MLP neurons of a small language model. Each row is named by its layer, matrix (gate and up: input weights; down: output weights) and neuron, and shows model dimensions 16-143. Each number is 500 + 40 x the weight over its row's rms, rounded and kept within 0 to 999. Numbers have three digits each. A neuron's up and down rows have the sign that makes its largest values positive.
After each neuron's rows is what it responds to, as a language model described it from the Wikipedia text at the highest values.

L9.gate832:486523490544492565541454543474537540475547474486440502466491462481472519494475567500446475526469470501549500450486521493512444546476516524547577460440453530518511411544484471473471554447518544458533472499514558502416483392527466475497560497559481438479467570429464519506535520464486487548448480480467479491523472485475501506429542476502603443511504458529473499461540505554538492466525
L9.up832:553585462557481532471604526488516443554504461504521548478495472461463526506430520574514545539523485508447517479552499492451528472477485454478600523477486484510526559492550522535540582473511552491500516501507493507465529385561456490483449464540470456493479569532479498541544496560484515518506517483476554493471465456522523512472430499557513523427454451527522495524521554548462497519437
L9.down832:468494462525452542472559527490488555447563590465470471476490441439459458459496535470500535536473541485564501507465464482487559489512554559546452455542458460551504459477505553486466469493503531461437458526473484638546534441485457447527528432575411484538519436566564448441429470491504540483498494492484467547486488521502487489468496534483570507548577502465510470545477579542588518484509
Start of a quantity

L9.gate744:549442542481474437517506434529460510416565506550541506415496549491508472522485449588505526517478544508546456513543483488515562569466491574518495479505554590470552470462581550441508514496481459457512446504524454482546463526546517514522533523533517489545498590476401445561530576405486574501564561486531464561494535522451521513508479509555490501477486467516508537551549474467490528512530
L9.up744:474470566514555438481509544484452483441488487486521522465563439499498524518433460491464440479551582516451513448524456454485500462488468564477481459468469482455548493511559421553496480536547455478568475550452474476502488508558473497440487506526465452517474501426472440459492461520544541530479486487555475560539404516543441501504462470532506533449473441414513533510549535502479516529585
L9.down744:518547547496548448534529441502466511537548510536480499534508522445430456499475448457483542529533490466494563577434415480524469533450526456510469508470462506565536525525482529412480558468568504518572450498542487538555540549459470489461533561476532499488482577489471464441450441481480559425451514484532527507522529529536455568518492582564533460537461456527511573503513514546484539491521
Milestone-introducing verbs

L7.gate770:461501484485499560477485572537517462513456492516536523499443503443493533508478544477483504436420518518563524483525488499509540524481505430581509528548468498508550538480534447510545483582598509542511554430567498538520470527491512464539481450499527532523537520494517486506559514478456588514562544544572480488534489480445499503496519511415556546513488492574512513495508508501475503531501
L7.up770:546626420455538474533529442482532452498476483535598521520452477466499567464514527580435495475503441510481469506533515490586557423448524545535517524522428536515439495498514574503475503468513602576553498460440465509465519490519497528495521495516535478552444525480495458423493489478528497482607516479508547474491539445538565504539478526507542556521495536556528580502424476508520542496508
L7.down770:497493469509490468498505503471544521446491496455518461500537536487470502551504444503456460543518474472509464469447537515563539480472470456496540508449496447488486518479550560549582498462522508540514461499551517481510552515435562501550494497479475506544496496456474574410517495462491462537536476496483509503521542459437530491550444529519473519530466508443478495505442526565531511532467
Tabular and list data

L2.gate891:442498501460535531564455580519507539426447501469510582587511463540534473468518427495490570494475549499486538487456395512525519498454460435531556504512529455475538498521473536468530495434445550467437502540416502492568475468454472565438537514517458513487450509474515490487475548462548493448544421434504542484513504488512480521440497527504577509529474495483553459506494472554534381562492
L2.up891:622520444479467497534507469513511413554468487482437479414541482453508530597514476484528485519483513508502578494524516459516485507425468513506491516488514569522535445535465491594467526494455553562490422462544507551442592491510495468467490536481467548466495522558479510539449593588464473479475509531488546482551528477504473588561494505506448518541470576467482504525523499443443570469512
L2.down891:521519451455472497532467523482470502501435510464472497518549476562419534547513478518485464524530511530463478513523482430529433497412483487477557469470553547481432529572491448545457454470445529565554486497507523549554528436522508483433496437449450565470489556531436499518494531475449564452479478528467543496528513479473453583485488485474446493483527564493508480452485477386479559490505
Repeated-name first piece

L7.gate201:480483508473512550546487516482474456503532495477531501524527532475500484498467414543553465463519499485465505567528512506443484464480499463512497452480491489476493531529531440559509499558602560557548504530500516509499556544551461459449509449477467502508500430421512431533516500428499480478567465470503508541546521528455537452482579514475516514448475461489487514559498524537486541479577
L7.up201:497566484450490482424528498466477536472503427500542564492539442470547487496489437532459498512471534514520453536404468527475475491483530504510532515507479463464482483425566474441516478529545460493540589540468546488572470477441496540468552499446550531477518529474517524465533491458518497485514522487532510577527505545529565532469493517463497595541527514554480583502457518581513458490576
L7.down201:486465517500466521447441475547476504502553505521536482565523516464549499537457490549515591449528543518509501495477494517431518466501527526559475476504456444456495494521496539453512442575500485582465520453532522517481440484469544495488536508505520542522565518448560553494515455496510455501472525539462536524554495555573469525429483518510503565554541547468480573480542482489493447480566
Existential "there" subject

L7.gate502:516545491563552524514519529486475504531495486480481534548439500522477496510414441459504573502500440490556515483423499471398578494550533517533506513441546462525537460502490523523512508440531440465452465544485413539566474470465468433533478529507484572515425540462498452508535445484522452468430494516515378434425554481517513483538494543559555497515524571482462450446560497504384547461525
L7.up502:528527428584533497525454528481482499473476573456479521511431508515460494527482488470518572498492475518410508473447508531449543460504511492509572499457489455461547419474434574473524556452524480440500491510527485514558508458460463484564475428508464536522464486536449485543481503570449437493490565510486457504577522453507468483582457598493478526550488508549469465432527485424511481443543
L7.down502:540513468492494527503546530485461501491414550500527528488464477512467478518527517457500520504557505562353469476402526558452500452486529504513515506458559562489526505512490441453472500462486536440508506416467445597501537499422490501569514451508523519484554472529567486546511509596394514531560502460509512520563537447500461488456520541492447541505499557490497567464626471518647436496546
Infinitive marker after effort verbs

L7.gate358:506453521458533491482456471479531556451487529458460525464489494487525557514525445541464471515565537502479513470457505505518506512450513519488513472433503506580538431451538584474524593486507459540483477582516541569475488445478457558467501480514461512554516485441503540480493461492535490406473477499461496471492495519540485547474530468525518496493560530444459555544467533539514532518535
L7.up358:432514491531524474450482495524516505560581499527499514537542530467506522523448441449524504520493494485487595437561532438467527494462467502542527511494501527492525527493499498478456486530425416512502543476479511448496545495484502503450393451538504575466470546529445516517500444487556478496453447511510517519490572500453533463459491526466518461466475542460529529500473627520551459439480
L7.down358:514541489465455435434456598466483520506517488446459497506485572435456500438498515522468515488520546468510530507533464472503538506497507493552519559528500451541532495495527537497545513547509471502524454512501520438503559487453476467443519463502485489523542482502470537530446509465604430528493497479531543507513480517497496539470525502485571478492483503534476463534479580551458510459475
Surname first token

L2.gate287:490436472499524485534528431462481477422473537429503566476557538511483564516456489452521501484467474541475498561473535546513550481524494465497478481470579543541548505486396464563504481418541509538502439452507475491527528489466486459480525523544518516514515478589552436482422510448531507468514514585527564552524437552425557534526545486541476538453482427462501485466518514562482533546475
L2.up287:501447542467527501467513471415422501490534541462510511479568555482511466520452538454537529501447500486492498560479512503459491443525418515477465466481469550520448478465456482482483515468462513483511404447537541466496537491402441488465444561510516487538462469530488493437537460490494557513495523525477553530444481450454498555478605490509441440483455451476498528530505530485500501462455
L2.down287:499536462508522463472485522469479521585472527503503582443498508469524483394482510542589503510467483513465482490463511494398516477465493476458471523508444540499510452534500505422572480514514466497494444516492469478420522522469491529555483479561515358564459485585490497481514533510495521537476506497456556535441514511520557523493476483562488458514538519489520499521527497501667503505574
Compound-joining hyphens

L9.gate499:582505504553443494495439556508543529474443473531487511560466464495551522471468471514439458494517440508446553484510464533521473573511446498487488580482489532509470494483515502478452483570479460510564476587564452487508517500471449510471502480447517461459499481523532484491504454525526449553446509518500498452478495498488486545519496523494533543533503518462488446541537519498493506475533
L9.up499:502523511487450485492572475452518515493436454556525552437515577473508535500421501446465549572503545450460522488449560522528461472467422432552457457471474455504492504499542465474506431450478483515506468451535471473498528543522482437462479488409551481472499467537549486508555518449457516430469461510425444462568449483506497474466560508491501551528422554523463459505534501497566527489492
L9.down499:561510512509470466503564434564514465434455485539541546484398493478468475604528581538452540544498443474531508408494509445590492525460519487516472512432473509432550478499447477520551405625498505501480474444470506488511440523524522419517494501485479424553482442515493496517521435542458537548500449527482437593539469492475559515455547532483528439450541493524528518603472502487532514495528
Feature-introducing function words

L9.gate533:468553480505459518450460505516466510552509508470474516568465467482552443521442517480476525451471504474484486459419491566554519508483534504462510478514530531468456517520467518567481518507475538468475508486600451516609520520474487453505428525520488523517519502465536512547557506544394447500527483532440491539428449532512527519446420539439443462522522493555405487589510467550520510502442
L9.up533:459504457415439514481478475467503524450503534447525494528531468487468414469542519474469527535485542465443509538524446576468516521461526544516454504474509483457457493528488470565460503480440502487500464413526494582450524534460499509491496559501424516593446574506555550510451477547502443464519506554421520438463523540491422615525450484487490571504437514463492518581544488486512438547506
L9.down533:549504510549476593478493485395463514501471531513552515503518506485515496490407599449528533514528489503485498518527475669521461458517456548471525500485464482483557522545502518548514565482475462508470465472545487488543530504529522453513461492530450511507525459537529504528508493525396522519496537522480519553550532576484531441500472557483380551543485525562486543505548509487582454436476
Before a bare verb

L9.gate660:477557517456484478448487484532506417484508547482506472493469468562508458542504504497448527538463535494522531488502510542520522466509558443463481519486534523525548502634444437442541586546526467495464521626488571547480485483513468577497467510463530494458510443476490548518461396542501504508518514510495493537510464517534475463479503496437462544514503471444436537395492543470547499479553
L9.up660:542414589529493471510550476497449482478403590493439522551488540512454554473517513477493475474443569524470507489475497486480525512451513531488475558519445552536447465571516542446480449585539444540492477534426536515508497517530448505553436438562498512472514487514546483493582481466586472488550485435449523485504444553534538449564579485568469500550488487520501529463505490479422500509477
L9.down660:449514441517461483420439504553484507504543612560511521483397466536467523566464519509465533584443564460500494547566424498473426488490526483511486461475479575506508541572463488486593518476543410558482513572539472559493574538520494459594478462505484533567542484484480463526528526453455503505541570447454438502475494433506500501458458549533494473484409541467491506507532500414437454506533
Inside organization names

L2.gate612:550451509461503420533453483467493511548523466461537496505594505512495521497506406505573493478548478533485499480464498483441504447551521518434474420424568544552539564548508509465430489499474461462498428547531478385485502491593551488429419493493473553462486470494463565492512474498509509488524522455510494591511531589538490503478529473503509499472559552496475544503497491499500480528467
L2.up612:445476444532575546482539408490427444499503466550517505496571466490412520522508531486428463480451461498521510468493462552499491514469449497554458463525479522474545413516477457479506539560469505457516518536480497480484465451464459566509506418542516490477463594527489474525410515470551537505529507534393477485491609563481497568542482453500558435510542519548482504535552454529511484528486
L2.down612:522509491473551556439542476547483479362453485541551481474521577488523438459486468488514509589484489434489459474505455509501488463514533552528512492478466431466530493568555408437504542522521486494503496555531478485548492502480501519452502477504503472480503528485514516444486472573505523547498481526523512493475581512495446530505497470506510585533473534469515508514517513483500508477457
Existential "there" clause openers

L9.gate464:472433454505470454550460494535529440479530497487514452460564478535586569463475598506450499552535469406568499483460507498563544553519423518540570481488464541491559561477501515463467527623516447449514514535475521525489541499496491525512489503446525544486519451488476481471482564439520573542507509488451466480470397487450502501572619542451501534468475511493529506517534515479543562555495
L9.up464:429523465468433537450515475485533542463595546514455457454540468519493501414508524526515513490473511567559476519528409483485478493563461477467425434399502558424509450448501482458442536445514531501510516485416507493503496547486431427437474484550556532535514526523518485549441490499534504552418535579522513489548462506447526530457554537463518474535454558502567553505529496475476458525505
L9.down464:505551392537548472474464557603545517492431543512438447485529485553419521499468470574471479522491489543506594535544570501527455481509489526478567504540456533491485497508484541422536481518491498539463485553510456530507553487527532458560543509448508531508405530443429511499438536491522495544477559474509523525567506524579481470503585544513511433500478501567588479578461458580543538513488
Incomplete-phrase connector tokens

L7.gate100:506483548571491449562476494507555525435563579475482517495505470567485477522492463542454462488510508506522542474498514497553444477541490486544490517552480467530510441485488542503594542520485458505485465505492488490563533523496517502449506477433488541530493561576507445445476537539440453522548531505507473499464521484535508555501516537508497504520516464464430429599496499519472548505566
L7.up100:482482514515479506504496495478490499489549551512532458480493423506479548535549535478531469427428493544473518479451549475523539484459520511571473543463562432499537438471473497497529405496500522443589511477513498518526450485492503443480545487487421525527521464512548431423543503511519533520427525567538448591522497492449536474523505452581514520509528541469486448533489515452488494574475
L7.down100:546441515517454450488556509496483551497559515560497469511513485533535504469513534502479489548536497475473461428485456515479448513548491479509481452506541453516508498492477569495582550498553539482467513494525501602467526499531503430529455453479471438384576526575504533556505442480518573551490517450573476515414418459493464472493521469506522480508577550505458534578525519485488452513488
Degree and manner modifiers

L9.gate445:514485437541473432535434527458444491536596529534506521580513546448500456540486508449490457585547493510403510416444488516458518498506516459566476648471509596507542440458492478536476553532502431513513497463494449493470501485523440538471516529536505462371559549488460533502524497503473527587478476580499504523568472486474504444467496462505543500428483569467558527457479510434498518429474
L9.up445:486503496509535507518448486530497448522473464477512517425493447474509571482483464466527506494497540509517513478530488477521514490465508500455550528490518463550477503531498467480572581514510479548500486467518486524470494470527540394448522522412542513498414491496538444488487537524487493450533494485573463549524502590453585511547521578607533504475456452457534496466539518525473488448467
L9.down445:466491558497544550461531445511499503525460426572519506537462476488443520558541545531502529543494432512577499518509510503487491521462492514509526495514463430557453453492548488470493576503488463505497513412487490546560488578534468476496513521514537491496446520478504476409528443442518526533552557455486458588478449512531497540557514483555444532469531507435542497431484465531508482482591
Preposition before time/place phrase

L2.gate40:473512491564439449479382528484498469550456453512423538538494568447487544477564506470486431475558407426441464516498490455476546481499470472505469515483461465513488477426523461423429448507574518548481490502525487439516534523521559452479523606498536514430478511427512503551391487480506407462499496455568510457517546495488517506535519507501524548551520488524463461460512471548426510513522
L2.up40:462541599457490443510498536472495438546457566470426516473430613493455489481532509506507516504582437473450494518489500456579490492454476574510472458486534492551488543462498480435575507538576505512464386538537438512551546493542460541461473509549541501495521472495445539487483462511472472453442524505513540496488572484483522458526470506525576550509455518489453484529488445500533569533467
L2.down40:472540572465506489582501527460492504546532609444558507529547608502503460481555542541436502512512435438550544566510512491511533535528508545571529506477429442491489445498478446414444538450539500550502460485437482424572541468448497550452410502504487506533524505546543494511541432596501507533459568522526534489470500496495580467523544486576498500521487546505495560477522416507519512544478
Numbers in table cells

L9.gate780:440480541534533449446590530504559507445497522470513385530607480509559543604546478494556529475464523475544539462507508576455497560494452511574508468492474514534491535464512541503501532507558529449559482534522550555405537471479488507593497557563469518545457503538521469478515473532500515487504593500467624537461469462501437502484523511468413489539457488473525492540506514517486507555474
L9.up780:441547485564455518442505494497499592467550469486527408465549515508562538553498483513490496478455509473572493514537486555593445496488478510527470455570483542569457465442476502454463564486497493460503521427584534562502575505479497513445508519509478484477490500528522490482460515497564576486507579531498596568506527482501554544520547510503437464546488433468559561531491479554507587557476
L9.down780:507439501471487450557497509504591504459495496429455478483572464426458533548519517453446514507488526548519531499477542488508512523463503500581506467508432503458575575438532503483544427525459480504590478494536534490441532457483481494532483512547558555512508491521539501485465478436464522433491492467484571443515489421509504593514532567465466441477521507470507522551524480478434500469525
Repeated rare name pieces

L2.gate263:441408499462544484482561552497525534483554531583522474504521469510475500541528445464499469530545531465409544459507497520498445508470505491543506525443491474514454545472499533428470445511523498503554527469500514470537428463633474498473481399483515513569499515493524487549451516552479522520534448474517521448505550482547485485464520553538493556509511447512511451539467485514573490523508
L2.up263:594485475450528428490556494537467556451437506410488422502457467430497521495487523439422486476480510492514503431558554496515483510443557476536509492459526457544488481454420477553457444479531460527512474508451531474481525430504419488514482494508583437550388596562477525559476508486456522379487454472552510437520498521460534470494484563564494510519546508537515431567509556572513427504512
L2.down263:497486468505454451485501490493453410509488490471550506494547511515437533578603523481501507461557480529476501521554478563509522517488516549534542486462511537522466533490415511489495412555493500539578501530426507515439504460499512562473469530478534468517510553526473442584498564557482493520495519563563510492514501504568504477526577519469583528579524469516545497507497528548498483586516
Copula after subject

L2.gate467:527542536495552502526457572505490543432534539523533499466479510448469583471517487515487577491478515515439493515521498522451559521455435524444478492466454542424491552457421529485488581525417466529462470450480477488462483603554441516471562510541526573465545533472448470534475487483577480622457549527567492486431533547555491482509487520458572473551442478460537465535498459549455466487476
L2.up467:472560546498556466481500486454485452476514487568488484539575513410452403558533427519521534460470498530482521514477475493487483460419422562505552489494440490524511437521451473488552484481495565520414567541505536517477517459514552488528521552553449523570592491511483434418558469458548489542543528503472524456508503512506506421452527504445536468463456554474482559410551577533446536527461
L2.down467:497527476508484499466505456471506555499492500532527515478604509504488454576477467542565516477481523476499568513480500473526526545539559534568550507555479470456538565576460488545503456496564562451458487501531462449531523479464451516506524554467498577543470478444523437476501481539519467484499444517477482574538423507518519478513503491507476494446445525500454494495546517521471556499535
Preposition after a place name

L2.gate370:450419435502509470602488508531478505462516485507492541451532411481540501490506482528475562539544420522450504427436476403466542506474491487505496540462507514464495536475477381503457555451521487477501500510513533459524512518499460499508497485494488533493444459509516541492559536484513500468479570457489451455491493514506589528555572515453450493461480579426534547525531602469460494437573
L2.up370:485425467534439415535478560494509489458461491474538565458502425529502464496429537487470521476491497567500497513572584438482453424421464526493507565543527513477554480481405457577467469519502405535461480524552485465498472428497522463526431469496465496445448497571454526529530517522515518421523520496510480458505494504533524463532502534499429496524517484481412477575489561490492490454547
L2.down370:545446443471473501515541556549479474434471453543514504438473443530569466513510529557502486494454469514536577532520461470519526505517420512509478506501505523489483488544523480496448439513542463493448453528471533445509410516492477460455458448492418508442503439527559458457461535567542473484491566558386497538543461539547487563627458540453462481508508512614554531500552576489536499494467
Have, has, had

L2.gate324:474470509441463507505435499496491511447502574522468526504503564397470539548500532511365520475489564460527473526483484479455485511531501458455535465508523487465499550508499437506466435487409447508526536418627479416531521512526560506536524450526566454455578492503514541515524518513513486527519429482557480557474400580482481470548485447502465485493511478405476510475475538519501537522475
L2.up324:510557493489554481481518526535469514512405496489493457470473540467524468507551512526484524491428522504515446534430464534465379490547505516433494520585611543496487562483505433542483490511471449536539476517560460447516467503442526500553476484479507506457529527537464505435475494537532498523445439494510476497520487471494472501519473484449495428463506490526472507509479468484442567496529
L2.down324:485446462472443458475502516494511434435427513521552475468423490418521480496539528542425517546439512540543446449551489539460467495563449503408546481536524513478559530505456537506496552443426437514564477522540518426503499495446517471475495522509484532421506516490516469494511462469541515513483508458540496481513567543555523482541479488490458496474573486476484476442485516409477512541496
Rates and institution names

L7.gate134:486501444478552493462480497496538505547470463428488456552447493493449470543496470541486595506550555542485520467495511498524536471486521493536490533498479424548538495521472496528515511501510538510503458522521547557581426498491469511473484497530531465491482416596520475547423462465551447553502530557499529524486549578553559561532485531533509578441550556503500481470480475442478488586471
L7.up134:435443478534488481499518526483520504458500443554531477483522500503465553418464544496484593483561525517521515477468504461500441521554527500486450470494512546528543466482504550495447479436545554569561495497507539545437548569523537474485534473512571507436436530446522447566486518471545535560470558479432500471546507474427546501564539533479528543544475521572485458487480566515483535509539
L7.down134:408513503446448510455492514497444567473437529556519524504536458491544473526377526452557511580482497524517495489512496455494517516495408535479555362492456553487543529488512569484463489519507546548552510471571554508507480529491476434424549533520517546535468550483565472529502468466584473526498505543537546469498513463493529513445490425503466463553484451510531549467478545511462380520427
Compound and possessive joiners

L7.gate637:450546463497519428550451510466533476502524475513435478488530623473550411519501470462535458510525541577468463461550455563510460558498475520518584511495469456513459497501524529479533517525581509479518438503491463472523530431520467615467514414500525467483551496549515420462484477474409582587512514502538572449448571546484541502499464490540535589551521420477500455506372523425544532553467
L7.up637:422475493518467446527483506487476487514525470505494541523490469398546456472533498512473470414478520509482489528473485451486467528454515526546504520543513542558486516503583486542514516501523438497508469542500432471462492515502486459498480454463591420630399488535486484497496394524517540515523513456521496470505555497528486544464506491544529478552566488551491519537505576431520447520531
L7.down637:542490568481424488566565496453545571542503517447418469514439476500507557466452419479558436533471495522515528516458570449558468500493407472474462441487529529437545420457481558460494493483457509542522486508514531497484565499575482478512482483545534568528521472440534490505504518487528452477499558497456471537479548423518438484539501510510478495521528468492486544494500495532509519489500
Complement-introducing function words

L7.gate425:576575449564578487463503476511519522530457459496486425509555540482470482529500536490536504450541558501491486492488563475477463522496518518460460527468480474510428499501470533452480461462551485565501523456469549611496431485508517538545549508471539472528515499450493495570445522492488474500493421493482525466514525513510554534535500474482543522526479478538461433499472511572488524537442
L7.up425:469459456468505469462520493522490464468501506472541502525535520479530438480530567439522536589522577511548501566408419478520440457494521484473526601554461536448508515517509535507536482513549420549500480549500538503526565503475510516505530497504453441574499519444505578475497536560431520496536426503487481550517461478473494503433518484590476505451486466477532456488522549533489447520484
L7.down425:499489542463440484517518581500448550464486461495485511479579531434508493558470576467511507516482526548508472448474502516596532502501532515463532540478516517483480511504445504493523490509540547449474492566561587515535431448537583462493532477510444456453444396467564518521540524547457508545533449536525490477552509547520488442472550535471500554518572594424532459473534499505522517502467
Pre-modifier slot words

L7.gate208:493528487490518453419500524590547540506502539503544517496495523455498510472572547526464440521522601565551502517457483556551481480467536416483524488528483506514483556460488505517463440515483440484491509505553555585521489589476526505568536553434461482513533473513452550518523496443531575474527504516450518512525499528467487509546467433491471480549580536530518480550496465531495583524556
L7.up208:435540486499486529518447525518511590507597594519503503515519546499487470514552469488452488518487550537469546538524447544472520488466490435494529494585532532501490579465529460448473497510508436488439498440500512560512508520471480495501576466495436422528547479479436528477540482442469528491512500458445481508514544512534508504504532419466475538440570522499512527530450535468510539541505
L7.down208:539538509504573542407483495495557422492577542494472552421464538511472487516544465525523462453485551455479477520448450503506526460524549452506520531475525505505511497449560458455488544516555513506526519481468484521503510500463491476439548446483445531505567581432497499483535425475516504504460411492542501483565505521495541432425515390477546534515590556471502516526442565536472531508497
Public events and venues

L2.gate724:564510463509537422470478493528474498501516500495515540457457453499531414432500522492509550502449492517532488472451544480460612497582554532516514580455517482497549549475503467576528506503502520498537475481451504501432530469485410467461495483501540427437523493484555501555456492445401461470506468477493577522504505468486534517465578470457528496509506431500526514496478464484545511501517
L2.up724:501456442535528480537484469483469436470452469546505574449425514516452477427482426506536484542499546474505510471489431509479462472511446528470511477486567465524535517470557520508473481556462529515506503515492520500480534488463504484560465456453581471479516481481526535509543469418484509491465442472533543572540556545523477563440549508481508520541556489448515523512453469488533545462508
L2.down724:558507446518517407474472492488467435530460440539513542500498509462430449518551464531540548475533473506543513496460479509485470496482494518491502493583469513481534490445491573518539411419465481504518490523444476529487464511476531529580446500488573421446504549535475471508462508486531521549437546483472494479464533501565547532513545516489514547462526504507489537550488473496523463518451
Predicate-opening auxiliary verb

L9.gate409:513517473570462479541515514565523477527438542452471568487506462527500457510445503559514548471476446553560428501526425487450472417536460481525492469482528554528596495506512464460488515562461468474510425570541517561499502425490442575447495548444538456403485542483571550461496481485480583486487482457474470478529522491546481550506567541490526499529470461504481493526587441557513515413531
L9.up409:442526530488478510537488489535522462525541484513505543480470443570473526531419498519515495490513465539508551459519435497515506456475594487476513508534500548520499548452538534511436459516498484440482425594553443508539501551480501459463454474433520541427524440491443560504533550513522529530470424475465513459553466533521490418529441498511465525531423567530513469531558443512537459528515
L9.down409:521453534453498491445521495501508526461534526452552516504515524422535423523526509572507537449509510518582506460540528486500582499505482484473495505583542501517473597493512472427505498461427487534428494496493460521515554519512513521477540442435574537530517532486527486503520499458548533454507420462465489507562521560482491448443479524504500481590486551452507500475511493554503550522477
Templated structure openers

L2.gate273:542460540463530484519445521459575525456463514495471527537510496484481538448468473479419452499467513520501550519493540506490493445488564438530484506521501465486487515517474518467574549465468487500617426453461504595455550456586451507497492473438471469511414477519439479549397493488500478429512486471544459462490487528454528465497531491479452506478502494517454474519506487436444487481467
L2.up273:482439495496483523432477505502468536473524510467536479575526421527532500443388502518416481493456546502563479452566498561516469470483518435538514471477538482433544521566538464463523500448440499458500491415433478571501539531548417536497516463483578451495497451522443482564515498487463455448470496528548487500561560527450477490499493506455444561494472522580426533484492460424486476486491
L2.down273:498480498564495484457476446557515528504549490516534567565533491470512521468463538542444417550450565504505447587481432600550506491529463447477482430543514530466445574549447519561494469424520534435508435442498527470465580521471531556560488477476584463505464512537476504562396501441441510475512558587508474477435531518509456489516505544506465522484510543537492485516481540487546493449462
Modals before verbs

L7.gate756:415472545537447526511521487513542495600536504473420422468469525502511585546494525507502441451482497501497465499538474483574527460495502478493479536475604510473461439519588511518503500473526519524495500494440456510478428470498535525449451498470555549514544548431512571493463457508457448511549518568530470493470485500470506457485493528560499530495466476478541462515428502442475495535526
L7.up756:507531512597463547599579450529529442546515514464530476474451522509466595481441573520459511506497499555496497466589479513513517482506489511460522571467538462483473508554590457537493526545512529522486475468478458497423506560548583532552550582452532555467417567519457448499523431462495447515515450605553512528408562488532540446541504499525496511484513525503615472427529481498488536484522
L7.down756:491474518568475532509501500518552462526518504540467499425548519513453527529520472545513463565425471514486450507504471455574564410523543548511512536482593480472466548519505456537448530530543502473565487453487487541461537482499485478461512500468596604496549483477455519477472417484483438472518519489523465448463509504483475446454511541527503527506546476522573508448459499428464502480539
Before-a-year predictor